config.toml
n_head = 6
d_mlp = 768
norm = "layernorm"
rope_fraction = 0.25
init = "uniform"
init_std_down = 0.0
lr_mult_o = 2.0
grad_clip = 0.5
dataset = "wikipedia_en"
MLP neurons of a small language model. Each row is named by its layer, matrix (up: input weights; down: output weights) and neuron, and shows model dimensions 96-191. Each number is 500 + 50 x the weight over its row's rms, rounded and kept within 0 to 999. Numbers have three digits each.
After each neuron's rows, "fires in" lists the words (lower case) most often at its 100 highest values on Wikipedia text that the model never trained on.

L3.up597:427482532593596460445482541454524476499510460425563564530479533626510511454483465582448521434491451449537507516449454495504538548433534459503490469400567518473502436529522475546479514525505491512495531453419485296501502551470527538579534474566498447535494550439506502473564586412502456535
L3.down597:502588560580490475461474480482473477405500500506526636475390517429533518546469501447504405542536517513512461602534514528443506501552524488429495537554525480521471486485526571520547456544467457562452569469513520473587541510485523478467436436508563466542410534526481525506483480527501468575
fires in: "name", "word", "letters", "term", "words", "meaning"

L9.up74:471537532481493509445433502423534453318420420497525520495520544532553499523557583498549507472460413480464548505542478464508518491541525569519378500398453587472517495497558488496431493513510574438467503458490467444574441482504539424466533483481495499528525502593490420587500521512524521536
L9.down74:455466534435548409394444482470532517550488437511505565555400557427505429500553517531583478506495532502508505483550478573474452570530434527544413516579394491547492519512506483457556513551514521486528541415383455499482499503486499520512485540612490542441556519496451652490525524483441484492
fires in: "as", "a", "or", "into"

L3.up246:519509563509488444523467592522530540529472499489579490436537528511470483541449435453500442459454484497572388530548609624417466493559493514543449456582474418431525531478429412522530539506454491525519483460482389500530435500607450532494443470570541390436486471516508553494520547543392483440
L3.down246:557498533492374457494499500595471599581505453429438454490431526490522477464492455467482450495459485534501429516470529687501452573514557554493543456507521512493489500449424481581430458501496442515515566534478563451561352486494495535478426420498510438500513541544508499564480499481425493480
fires in: "she", "it"

L5.up259:487507409406446532557465576494511444478514537478430533503569576450476561497471459492603538514516523504576483581409547448521610489547497423568444493479567496513460433510469467435507465547590493544471514556514509534478536480530480424541517488499451521478493390448502551601489498505523488502
L5.down259:618552461504523505466539533505503577557509591557512392586520530555461470431574577567510551539499577494488511481484564464478511544553488493457549467506406484414382492567515587502507453581474520484517461426443554430537476497559463531520479383567473433478543483516457513501568570473529500501
fires in: "of", "later", "as", "does"

L6.up749:538445505508526500490547500472533568494522561521508525551549469491535621468418572441556566528508464487457521491522470392524531478431483510571444461452485477508484562569470472436410408473571431487474530523597540489565500395521506561533562449506506532494452442540441472497481491528470491462
L6.down749:433452441568552449501493451466515463529458509518494558503504485503544492458445490450422524518558596527513556582457517515600437512442502519594510531510451558442484422492387478530416504512464417533569512440555503486516444506473462522495479500626482432531485627418507467513492482517472461444
fires in: "of", "for", "pen"

L5.up494:541460493536482545484436517485432452524437551455488567563506511489592464503515468449495504469539497409407479590508447455526511448526459509526538543567456498593489373484490582475471514483490554511456536512604510573406533546513425474579500482416500458462489520567474553504599513561598381397
L5.down494:450506493441463468511496486519512558531601499546516509498461527527369571539512551510499498580497506486578455391528537466539410548456560487496506567499490505471546572532471488554585508462562566541518487443500466432598510416529494524442564513539472513391532486449430453452408455465427572530
fires in: "on", "wealthy", "eggs", "fifth"

L5.up492:462483504458493416465506492486482550380490521393536493529474637531478486460477558524469531505535604407534514522467475474439469411397411500588486563521518565581432435466502567497484517575540507514547452514584510554515460539482490495598487468509385475571381541588422503535447471482515492444
L5.down492:540569490575585409460502517477543574541526521446444449518431482475504504523468491424475527542549584529459546541430479458436495410481573449486572465464577547521459428479423493476420482522480540484483514477644495519525499506407475457537524514484523529504430592501538446478457547452495479462
fires in: "by", "to", "during", "for", "in", "with"

L4.up299:451537503534499397506481463442597522457604494525430577535518433585451426421562537510426380473483461455474488521495514481558378442439467443509584503500529473550575487418513535517507511547390492490372558469442584546429445529535526617456433551558528580561477475521467546519573499419529467503
L4.down299:498462476537485543489442565485457502421606505555358678517430457501493462500486497525473446571522478540393541545473577565511522505458475507468479474441554449428540523495439453525492467552496549469434545598532518564546515564503497512435448511557407513457479517430502505488549467528475534475
fires in: "be", "have", "often", "having"

L5.up711:447548565536386521470523451469552527448545456505475527523510443484507444511554540497526482455558500459495474453509558479518532466521526536559458507591519459534598469498567467494555484420406472437479411494490558480472405457472636515552479443486386423507467478491512481510513525515499430539
L5.down711:531566616481410492430471574538544567472526442477543465527565429474519458441485539418536457414386502517485511470459499451518486487568417485586519465520514451465531497440574534490542486490480532452528664536448477511574483556488586457521554473400504506466495581555517517532461462424519544536
fires in: "to", "not"

L4.up532:519432486452501454450439492512437507480524475544530519550578492469416556537581379518575469471515514567473534539474569500488559443576586426512563506467542606439430533529522534505500567420491464553478633479414524561476451542482510477466451502509473454393484559442436563489535426490417568564
L4.down532:510444618504487474400528485609485460430485567443564519511510521460541419466396601552500481564432439435507521535540540453530548392450427557391421478441469427473464554416477445465499435531454492484432475542528474535575449525616500434521589513496500567498540494538533512480543526522533522550
fires in: "and", "or", "found", "made", "that", "described"

L6.up380:550451455505530401456473448449504495579506470537578535482376510523508449503482518479457522503399518526502486452519439523540511583463505551470598513450458569432436480494500508522496442479500563459470545561551487423559425489508544615453500420619496495456562455530466451426546496534563550557
L6.down380:546506534537515511478477576591467535445446477443378527443487548497445497436487437474494555422537500546573547516543550532499508397542486455467474553606608540543554464517530518439403556456477437479451520472567550559438416522465407473431525521452470566566440546517492568526561555516526484425
fires in: "of", "which", "on", "there", "with"

L6.up441:421518452468521548481541498498499549574489554513513486534495546469563469436431551507455521542446548489439469526525406459470448436383446486564417448544453619528432533541497494480377490563517530505520492484564485483511556457468602398509510555507560604396482560544491551531462477444545464496
L6.down441:452538533482518494522469360527412556497601399504458472496410550485514561501568539520514486532561488501478519583565558487515464553488503449475446495474467549436468478402448497610481545516468489555433407464630514449539471474451551507455550438491528541463513592615521547527518456521515477471
fires in: "during", "for", "of", "at", "without"

L3.up493:520550459645500565469486500383501585489503464556438548578400443555391510521476577471540522488497554486567470455477464447535537544539502483372493438555482442509509590521507486487423392477423550467546445558545420526481553484587567435453490518501527570545459524531535519434519530565502620537
L3.down493:403483539531492576483391466497496535470496624505542465463352421531493509488549462504425592520441532561544467554547507433439539482527489424402432492550507463506618482490436550517486506443492525465531545508513457536475505522476518470478430495491436501574380441488600524465476538437501620442
fires in: "years", "year", "period", "century", "decades", "million"

L4.up488:448473528539550473553538551455545572371497528483542477525433469577494486474506553400513367540467457502443493577472531497526461531456521521503550467477423442392447485504532535580473567469523534420535576535542498567492427493461458509478460544578527539499536385511543497468440434570478538482
L4.down488:501413540484504485436444457527522616581575456451490523457428486510515526500533406427568496569465494537547467565422537565465550520588557529481470394453537470554447592484460448539514490474486516436489484513570517469542506501532384553411430499465468505586592488408455470543448521559536534533
fires in: "have", "career", "she", "he", "having", "has"

L6.up125:449508531468542352379431505610537526468529553539565577534471492493448506448535465459449450495433456436471516497480487494522434454464606477636505557506487517403465482540596508539426487489530516507400498531647483505577419500481520495476552514532446426460370567449474543563521525548514488555
L6.down125:553546449605455497476471549494396547546501539475549478488553504561469470553519573449482593405556417500514543455471537494398541544433664472503595463436519357496494431565516559574460521515504489480433508440565439471512471489469568486488503573415489536523559522558593468469587485485482470522
fires in: "and", "of", "vs", "at", "with", "by"

L6.up724:465440489585467527387466474489554483548449523511590519500538534577522493543611452431460450446452434511545579520455514499521463540464486552463399384499568544525492471505497457504449569490456485481521449485419542469520446491496517545518484571409499494582501408436579540537503443489540574529
L6.down724:423445493481418423535562579569559508465512494486421486364519507366495494535472440533525500544505513474429523423646485478438513481501595464474499521424561462492566523489486419493491545480547477567512607480465512524588608535545500512470490503568442442501453513444535485485562491516492493493
fires in: "as", "of", "him"

L9.up339:557435365475518462520502499536398442463538522446611587456477563531459424495577545573451552491504534509465512498509496400469424556550444400448533410486503497519466503489496492558559429501496393527592607540545543489508533605471536445517528477474438485454457513423526501503460575482436575523
L9.down339:472531515502551417617516576563348481504489482503545570473484524540446500487540508503504525463464502466479438503528478464482403446495501487430513509489511476556482458491602549362517521510483476592565523545540396477440441536404482477442450504585471432469500493496497507553501582584431529492
fires in: "an"

L5.up538:442516536429484542502417500444420515557457496542479530594518544533426552501525510507578566414417528511483438554496600553531425504559556501562442462479502532511511601542551529435466498516549412341409493489498465486437464542439477496531443527472465487456476429509505531524490531538509503497
L5.down538:432563480499497474528529518576555510503568497512547424435488377521542498557549628540468517528531483527503540566399518571438475536425520533390486510564449539463488522389485494483403500428537481387457566490521511489526436419547565458485436454500424534542491557502500419528479458512496436479
fires in: "this", "each", "1", "0", "my"

L4.up254:468472583527414442426471466438557499481560437546517484539573491445579538493547670526532446321461463440425458511548507554491446503394478540471570491520487470554498564498445476511481532513550505395470472429535522507533461481576610554628383528479439452504394484490526455486426455464500458580
L4.down254:501582536548443479455469572449498567485539472553493495471571415490565580465472659423494466366517463443435488437494510464539564520474438525459539432583481485556534580535530574525518488458489602518483570445468481522475404501496536502542528502378480472476509585528515486515526435373438511545
fires in: "to", "not", "t"

L3.up324:525581509427544527504545504488495573566527556474449554478577458441403457562491457547520422546460493446416422506524528427449454410594495523528509568444499591456426523424506471435457477450528496443480493472479658434442544513494518473469455500518525534535555428549459491491492489457615453426
L3.down324:534415401487488475567491471478432483521423519572442486556485492543551489469437432472505523422462454479531491520502417542420591512441472526431473400517457434576557534548538460546564536637535562562453544556465434606593495491486530442481477497539429481439451544543494512519467526478501587544
fires in: "12", "11", "2012", "41111111", "112", "2011"

L4.up518:516483458473442495530561481480491405510445529462491547449507533481513435469473480510480442519515459562532578489555466400514575422477465461453422437460478578397446515411446544422474451499654441477564449519530482571484556492535538570373506533547449525421501450487486528389495578573437554513
L4.down518:537455482448458497584524441478421527567512469487535497454538484480553456451558440544521482466479500498521491505468440412493510504462512553456527557515519500496528501464504547464449490449523521545458492516520512575488434446569482520381565522505470518496496526488517451398469575541561483476
fires in: "of", "several", "many", "most", "four"

L5.up46:526546451573529506445448427493553517585542529465470402514514488458592436487458522523438482472484505468549444461567494557479483528467441479479575415441559429528450558557500484361544449528574480524509530495483570483459463473546565466475535539508510437498447525476538491477517376539432507538
L5.down46:510506405514519435538399495428495512536457608521480507505469485601484372552470500490548504485535455552524488489446543516620523476498480554532504417525470479434492476537463532544488503545503494577545545548483506524407453555499461467396465537560432513480581455477598517478522477471406474575
fires in: "of", "nintendo", "jennifer"

L9.up695:527509449599415409493535482488519432546489504481542462546511463554523524440521566530530472468524497493526534537503425470485510472418521562581493495478517488489374417509473524443427473573492512483487483536562505492467575466511590421409509551485490480503515556543454495565480365490560533499
L9.down695:505555442457390462464489492491430553382555456458432452552526469586493502543521408430407491487441548449532579493508503538469531480507526355453555428464507518444513526539482469518482474448528522579506446522624440555484455464455463477470491442451435493524487508475466519529452572501499477462
fires in: "of", "by", "with", "on", "in", "for"

L3.up485:454562497523440544481507452508475501488494489427491492555530528593520483408464496464485508498429569453502533478495565537410582533424458362424498451585491572509484415433503513443484553493498493458440374435491552428557468599473509550488420519495461455524472509555542506561486543513488448413
L3.down485:500415487486424392437459527546458593546464479437523510441520459539500458491452485453436526538634539540475502545495533493458459556493373476462474479415560415533480425490530507439390486450546478514516582504537544548548480506541500496544438447405491467566486529516452448566578559440569493527
fires in: "on", "at", "from", "during", "according", "to"

L3.up18:518554530475546402290518508564495493487507489486477485474451444451476434536560532618496426460483555521556440481407504404567423643525527516516421520477519502414541469508459517507506392467533484524494501478498464425496488424448468461531590535532519528494492413518461403528448476489496506486
L3.down18:449511445535476560436444623588510562447396524542469580517493544525498371463430490505499478550587483455424472448525486476507485496511518561508537454458479586544469501471501603561455546515455409592430546421479500473600473487494454491494483566548526523502438535520587399536484501615498453486
fires in: "and", "lines", "counsel", "line", "up", "county"

L5.up141:518474536501460468433412600492508538463477448485547564483497442580472493514467493445426439437528509465478477566559529575475476527489518449548506506529504456439431534458464460525559550512466452575517575531512532466539481537557504558525476455478473489444520444566486560494618556476546517432
L5.down141:459625508517454458498480514511522520504560521483443459481490454529445414548475437484547432520427490525489539545532466531408533519478457501488570516474508380432482652513428482522495526437538461429496591518554467455615397599511499494464440442493497482431542494468432471470591495477530520407
fires in: "she", "that", "career", "would", "work"

L9.up23:428513472456479416515545541470607489525493490488482503458453458491482573600492523581574500437515502433559513409502608443466528424451497426421480457493491460451410417528443431546362418506480543434537530542508554502543549527581597507489584471519491451424450579475509473523514496498580515597
L9.down23:443527383441413565481449479611461459576469460426469417505438471523449396471485528517480437477459540488552488504515502516459475529505467470536489483551559529512495471595503539433527535478598466525487486510620504516506442477525546524508478531506469497491600498532455558541564478540479504487
fires in: "at", "as", "from", "attended", "of"

L5.up320:473450636510438516467506511423520453478482439529467517494537498537498570483530583461442569451542431503551546575496495449510493454387506520528603363539528518467510503463570472462444527558451488458495472432471521455544395550459520488579427521517525518509425552583512518573478493434411499547
L5.down320:478569556514362500433483486535425581584465528429516559563576482468568542513556458460503441504521448463502536436538462485456534515457428478396474468503522557474456522426525554447482477560514464525494534551421447497466437463469510487535507482505516480459498541599561560587523551455442551593
fires in: "to", "t", "not", "two"

L5.up281:516599572482454501461504484420476565476521527460506524484496584507507550478535549460469522360535459404505527516504435540506553443461490443433586529526572506496536468506465482487503467524551602451378523482465605587483405488494551548519428507563433514523433505511517550566462416468452468615
L5.down281:484548555542393517401493518480440529491493529540480437485459535534508616416513487504551469397452482470481571509417524544475486516507527473452547450479545514493490538472430512552502484474484649432558529454497539575530454516619494524502463451474430476538560589480520515544499449466416515591
fires in: "to", "not", "will", "could", "may"

L3.up63:461475444430422451617438406510469517449498572462528524495503449519418495374471464525498526452493515416541540483470512449570566511458511489398514474462550487594536484471480496535505434446549521508555440410479560539528537512449477472463500511459451493520541454442501545618545584543527512535
L3.down63:509404376493466445507480506570473409532481608504527496499500501548412503501560516489523465579492505506450543519409513436490623473495551467413476539480563536487549534525432439428567382541508487448542504476506501492549471538453457483535475484492425490545587536413367469487388541516522551462
fires in: "an"

L5.up660:557496513423437604558429473489518541432477525470559516555431478501503419500527425569431474424450491459459557427474490551482545451396561493587458461430520576453484480439494564516447528490536556470454444419448396393588474454495525460531465501543562481432495507532589607480572418520535431486
L5.down660:511521415516453597479450483534611602499540515553423513393531479513521486560511449535475409546552472532427613439459514530447407443482471412380422464462512517501501403467489434556455566552538608475447528459527548530577516423522482563501548403481494464528382481452488483492466461472484504511
fires in: "of", "city", "as", "by"

L9.up14:493528513474494489484510453598510443415470458619500517449487583455553446494487496558407518544489577512507497491497391521473450547502486453442412473553545547437497496572534460481487399464492436574470473543415551511489489562528571562492488499525496501474536506525501512519498569470520539649
L9.down14:500543503528546453542471495471505483501521509496492447497385459482554544457491465525460411493583527571510412475445539549503462521496494516518637435479469472535517512465529444537546587337500523555454506512440432462496524416614447493484517468519442439591465500505520482499467499524605436531
fires in: "0", "winston", "played"

L9.up120:512536501543508489568466529517479540413506468457462437534521429580493514537500435509507429427515530391541492515452471539471515528476527477479493532535506523461549581490416549569526410648565399551515560537481470417593418570571504433462431380557536573523505452489539491520482601481499550525
L9.down120:523603489501510528515507470490558541457424476541499593557392450490535613423493493497530497538470535561483482507571545463515465623549468452512470522546563502582449514468477514485481469468492473484558520406435564464512444471581458475499439425438481388439514541561526560514532470511493380460
fires in: "i", "she", "he", "was", "is"

L5.up235:521418492448475548450435488457565582516466515448524465524506554533495459524501503497585484359472467571431468491502437458469458503456538478517416419515560540487512488473519507432471436535645554474524468451617451530484480543537596494505474480537593434494574446450500521530526461502525476478
L5.down235:480450542519517482571444495537504380470504493432431473457465478531460544515515447556474448657503455420430520481496545634522512432482476566479505542486503553580660493355495436530434513488472578559492465532519466504578502501525417552578505512496483520395505517520449522496575596517505391481
fires in: "to", "of", "way"

L9.up155:530521509464506492568494478551447438499501511515543570491506406556487545494547605526553548580496487420507497529488461443451579500455488452521523450493490581497534498509359556422523457501466501537457425506506531493485413546552521455367509542395515434454488498487518595508518467500445427445
L9.down155:490480596498559468462582479504404599542490560559548451453535470548419484458520505525495452435491481465451514511478434504469540524396489486424520466496554475482523558554512542587520498513475477553554489485498436481499521492536524438455595428566545436521505408503504476479394546541467528507
fires in: "an"

L4.up159:562441545522551492460489495590525473568423486494458453501480516527557497445480501472501405552550440545508621496499517487506467531451498495496446412400452537450546539436481544529571498535543427482480485602551488517485469598483511463473483519535435512547537503431483491566506413544487452499
L4.down159:399437517477583520592544471471502462534575563472442481567432437415486477459534476511530450454434535491486546542492438444496433454399491544535463554563482554562524546534519477544499470529571584439459526517468611469506404552474470507567479471588520484507515450571487442486413481556594544508
fires in: "as", "is", "for", "there", "since", "when"

L3.up402:492470577401494451524514601554459576476444499548499520555393472503500536397576472454583495464483474518542462565545451451563544518481547523450523499496525498532477477496526523575577533437513389454395468508550446471492445518601554459422470531558514541457536496449401504507477463536511518479
L3.down402:450415458465562508541495598430506538437458482455480588530347549475518576440468575466553525575485479551489434573417448506488521452485512493444510580435568560550537452491476470546501631439501468502451501484501451507476385461586557517486520475469494504483545508469424444503595489497550485485
fires in: "who", "which", "when"

L3.up720:444479443560550567527535570546607465529476490487559569540450510555561600420571495551464498471425458427562490516516439536513545597506497517438430486550593524493485508531503581532417420476487542632581449518418442521503531482568482450505497544545531457485485452429487491461504563569441542510
L3.down720:491474480510532530543499507416518596473589482520485485550540548454476536581530374499562485549417468522459443528455452423557460517474519472503491541548438398524594642491431547434458449528552513502503532503451525438574520518622562439434541429478513577458514504438533533567475435487475441523
fires in: "9", "29", "9th", "09", "978", "gomez"

L5.up652:424513520497467493559502505497609528605529496438495516579572440449554494340546561409519440506493472505531495431540488578481503521463494488499433449498518509494536541520520436557580430499504473474536403477415490475580430521481584492526508488556489455472497437416479505531411551530541547416
L5.down652:537438413441464453495470504587495590410581506493508465426486494459475517508536478418484480481484449522511398504543520574464537516523567427527481488443504545520425576525486496528468553463470493516539498478547541575548310506411492449425507417381512522456431576474452498605424449567505509488
fires in: "which", "it", "that", "who"

L3.up252:548561471527358456449569485524560544458505529468523520483467474545480530484438507534508557420462518509577511506483475600452501516503464498499472440581573568495529470498488451553434408465413486554452528480539439577505480471513526505540579567425514502472496530555528422480547572494465532531
L3.down252:480514463423485472392460481469456609519500547540478541499537496552563542547439404405573435511437535568503450475463508512472490470480524517518488492456516432549512529528630570598509490509523457596506580436424528459585604475598543476492498567524334510535538499458449502451386479508493504519
fires in: "year", "9", "59", "09", "90", "years"

L3.up378:441486454474452546544532458510448472461487540550498472522485593463526480394485441528467509591469513366498456499474525514436498511479581474535503526412567527441536503533535517514554517431402404450564512409483452477486561530467455453553474530430545452433417489504517600504459498538486571555
L3.down378:496446467449539447487428534555419447543425576541500538426446516499562551413473516504446522474464560394492465482517425503490502585519493556554541452439508542487493509532596499486543499527455442499463503463485480509572589454537438473504483516484514424490568463563543528495501479494591508511
fires in: "0", "experiencing", "applications"

L3.up375:486525535480490545493594466433469584545489519484541489514508534339552555508511462343568461478437480415519439516497480525520524448562467415545472435529457579569559478476547413456525527480503441494450476468433434476536492532520444544443429496545485499452516470499443528613565449491409468613
L3.down375:505544535575423542461561588526513528460503555504478452587455562470482527398514412448490447423514485439527465531526460562595520491510543511531455503477520487438510530491445528528535512493561448405553538483468416458516404492491550469410458495576518448448471500524525513526523455451417423585
fires in: "they", "we", "you"

L6.up10:531543437535494501484499605428512466604586596458433439535439456508550522546422517477484511530425461473565416465566479519434549512483483422468592517449549458492424463417481468606462473526538513424476561573547488468486510518490460486488506532474472448515427544542535464544447587593497446611
L6.down10:556591474574530515467540583537539478562516533529432469614525501417441495572533504451441502514480510492442462492477496543417526536501463463533474432419482516402442441557459452459506511558473521472474509614525589458551496448439516457513507432586475461520461544589537623531543491549517488569
fires in: "of", "jennifer", "fern"

L6.up490:555534481445484499547563514493587629486593492460501444606465522547514445483557444445582571525449568457520526404447563508457546473410537543574421467468471552538509531541532515519510556554488545522538529548474560530522491546533537507524444452552437478521443465492586514460509552490600488415
L6.down490:583479483567555469529473487495487396529461490471499415465456525481496545501464520588449428482547519491453544569447480484436436475577497487504567506497423520453482406491521492477558510499520558460494517597537545422478476443507523508555510485477592507481595481558479564484470491482476571511
fires in: "to", "up", "well", "out", "under", "at"

L4.up727:536461524487456523463475519416514572507460558495529472455504431569433468518468581537473474546487497463445510517508562540477501617481457512366548459457496500481493579522467440478512550499501513527574465543502574541526476530392550562572473568451462561628495502492539471486480426478498535504
L4.down727:542515510419445483494439456558428374510538517569527552492426443459530519537519494453504485510473513526455503584485428419459553489576434470510445549432483550551519430506559518586520529497588369463485604417508440408485443477501515435508472460470483490490492405496507550468455533506543504474
fires in: "and", "or", "his", "also"

L5.up254:478552489540576542455485515512578522471444438530454583399557529475546454455446516533627560472478484533583473465576511498550477488478435484593514430498473501494493544562532471496549445523492434530478504487638523607321496470616597420487555552518482425471476452512522461449430470487504481459
L5.down254:492527497523486422567542453520531529442474480539612469470597406486437417464492566500444529429478486527491500426536437506567441554526421495500481476376508504492529502507527512530484396618545557459471485448525573571395470493624606482366587567522440394522525542604500495475448459503473533435
fires in: "of"

L6.up457:483491462441572575523539585600511535498523509504448503579449429479470532475506526484448463547479529516543545470497533429479547416568525498444452438466574677498447464472459458502435413465523535492578528487493524520424512549468449454328471524497503509487530440482485491521437515439548523486
L6.down457:571481415496498419527538473584368513380441491489493556542483464473556510440550437478528490478524444458443487500499504562525493442507381443510471391514521514536514509475553546435477479507570476500454475428468460530514539474460497527498444459553382510462465494538493406556532598551505461487
fires in: "an", "12", "fifth"

L5.up100:582486491544531488503517519492502521524633470518530606457469578551434476505565520510499560501459458524456350520466565454415470429426402448403474498442481615395549509434568536495542525457384541457422502573494543480508590467472543562478440426523490519545601484544465527481483478509449541510
L5.down100:517511485543430453571477485532515555453534400430470638578547534508496555491528442486487553462575451511507562500494607459454452500513482524489496526497502527508454589510558457536564539545444575394485465505471545546403497566447458479433538455454539449537467478449536489431426426525591463560
fires in: "have", "that", "having", "has", "previously"

L3.up81:546552512479601586511511433451461489491547420480455543544545509534466519526486556470511520467447492482479428505458499630530544512530456473529494521493526600484513512537554509451548541436501527536483460475523469455404471436369441375559514524492511574452470425532588592486534565652505416516
L3.down81:467585437497525540523467474501530516538574524525502519553542506481432587561560600502512449496538471522499533532484477542490617481511570553460496513472557524552511620537458532433515427491511476357586461496444495448486469469359406456547481404452499520535480519601461453507456483654550372509
fires in: "this", "each", "every", "any"

L5.up673:513466519468498574506540517450465551415557520576434505538475500598488427553516501501483438543474407481493438600562504513622538448445466526432481545493532466509660533522585457525500486547473411594486551490445438474580469526469532515404436479495405511584539504506531520526541462544598420598
L5.down673:536451463553519475585471498470563455443429407482516523428510468537458493498575480407440520541521505536582503605517560406528543387448475582434429539474477529566486484495458554558501405455402507451461558597481421489538498600501485534452517441450518481435519444508636430434547521457532559453
fires in: "not", "and", "t"

L5.up654:423511533479490532459481483453468492518458484499498479477504559537523498435622528459478483515459476416500424480537497517487520477465501505435435583535486516588592471483513444522488500553441527478405489536462478536476415490478522460457396560568439432619411508505544403588525558472475497535
L5.down654:447536530530462561578470542502493564526476364501492560524484491550511634432547534456491537522487452502460475508418479522588522530421483500489451487464569511436463549521480482479524485397457509425517522531501549495462483526498572417462436453501509512502559525502426556491465512455443481409
fires in: "to", "we", "children"

L9.up662:377551522513549625508503569453552508496474523468439504450436485562505437538524452525506389556435449471483537582565517411544453500523595490623479507554452391534571497472456554488441592599505465522442507512527538446519450612488494456518485512419522557496442436583396434473437549431536501477
L9.down662:493448383429504427519437452454500558486493488498498437484526494517523499513552537518551544538508615543502587438391518538513574433472466475540474507505524509462405507467489388553408421554498516584464512426480552517443527596445564555436498456489592517449399431486527517441506467428478539459
fires in: "was", "is", "him", "also"

L3.up567:493528522479501444471487472543478554460496526473438505605559540577526537584465386555479533514512594514520480602567530440577517494422508470496509500474455582470602554550411539490538514518521434578405502564499511523483495575485514493564538504495476535472521510525536488535381497505556500415
L3.down567:508460520486479556520573506534543441545529581502431460503436537548518560537473569446493514454566469578485476498434479547515523536506547564488549375420501554488577419474508540486569548496542506470467534516509568433511446493578446511509538424456472466425523484562551540500531515514469507559
fires in: "when", "against", "while", "however", "although", "though"

L3.up423:507498499549469437624485497509519408483509543517534498539506472506565541593492530484441479428427491451561535508498534426466425478449489500521531404550487513428459559504519538534459492487448480552470549491543473580485398397467485528538512510553533438440459482495436447537463575564476478543
L3.down423:478522439348516501557545495586520516527426585487491414517451574526514542415543457477478516524459498573508477498481497467381462515545501507496451553496539520567408577435526476514527507455464468508564499536554545560525522535383448545510543492472561616543480545469587476580592418500497450453
fires in: "us", "world", "country", "36", "uk", "hot"

L3.up724:427462374450521456508541573492600507588505434505556553485507502513537515532544509594442562504436491404571538535408424572506483527409607423480565593559527429555525472522524506557515493479368425462435458541499492496448477526566518511461511568513475501584436478425531488497577551555447521556
L3.down724:560512453470465528564534503429483556544566497475465594464532521453540522599429428575505492532539529458423526563446477457502465476464562485452468521528563373471580493584405540502543411457568587581472538505541464606566444438540585598435579505502456493456435524429445445472447527526524497614
fires in: "9", "90", "8", "96", "93", "92"

L6.up493:479486511475484512543462484464588552551435561473465395529480464542481437565448564538549507529418532441568337479418529645492559461414546483552517455583484496597499552456532453510448483537542539545504482548464470532520518468460513517530455470548477530461553450543487486527499615611526470380
L6.down493:451638462584386583538415467533453402587551506436403449517551457489452448563541514494550490487452589497505467525525536576513455450448514450559503436590525513555414553466614489460460508524473533447502485637484493370504496412475577580512487472479416546530481482594567564555500496529478491483
fires in: "he", "him", "she", "heart", "all"

L3.up716:510380483538507478554517492537474440543444532549538442388430515497492512468505536549487490491457557472503565543534469459492508533519453567527399547570547527513550494552436549451494496449485552464477570567464497462468455462472399605426543474516415560522461574531563570434445562529516517539
L3.down716:589416565509470481600594426528479515512526439486536486438493415424525558517552453532411420524485494459521498512556432491520525514490359510413575478582560446523501486507459577554501556462416480437476555478437481470507513410464495512410473511449457440491463526495544533519536529495519519566
fires in: "most", "six", "four", "seven", "eight", "five"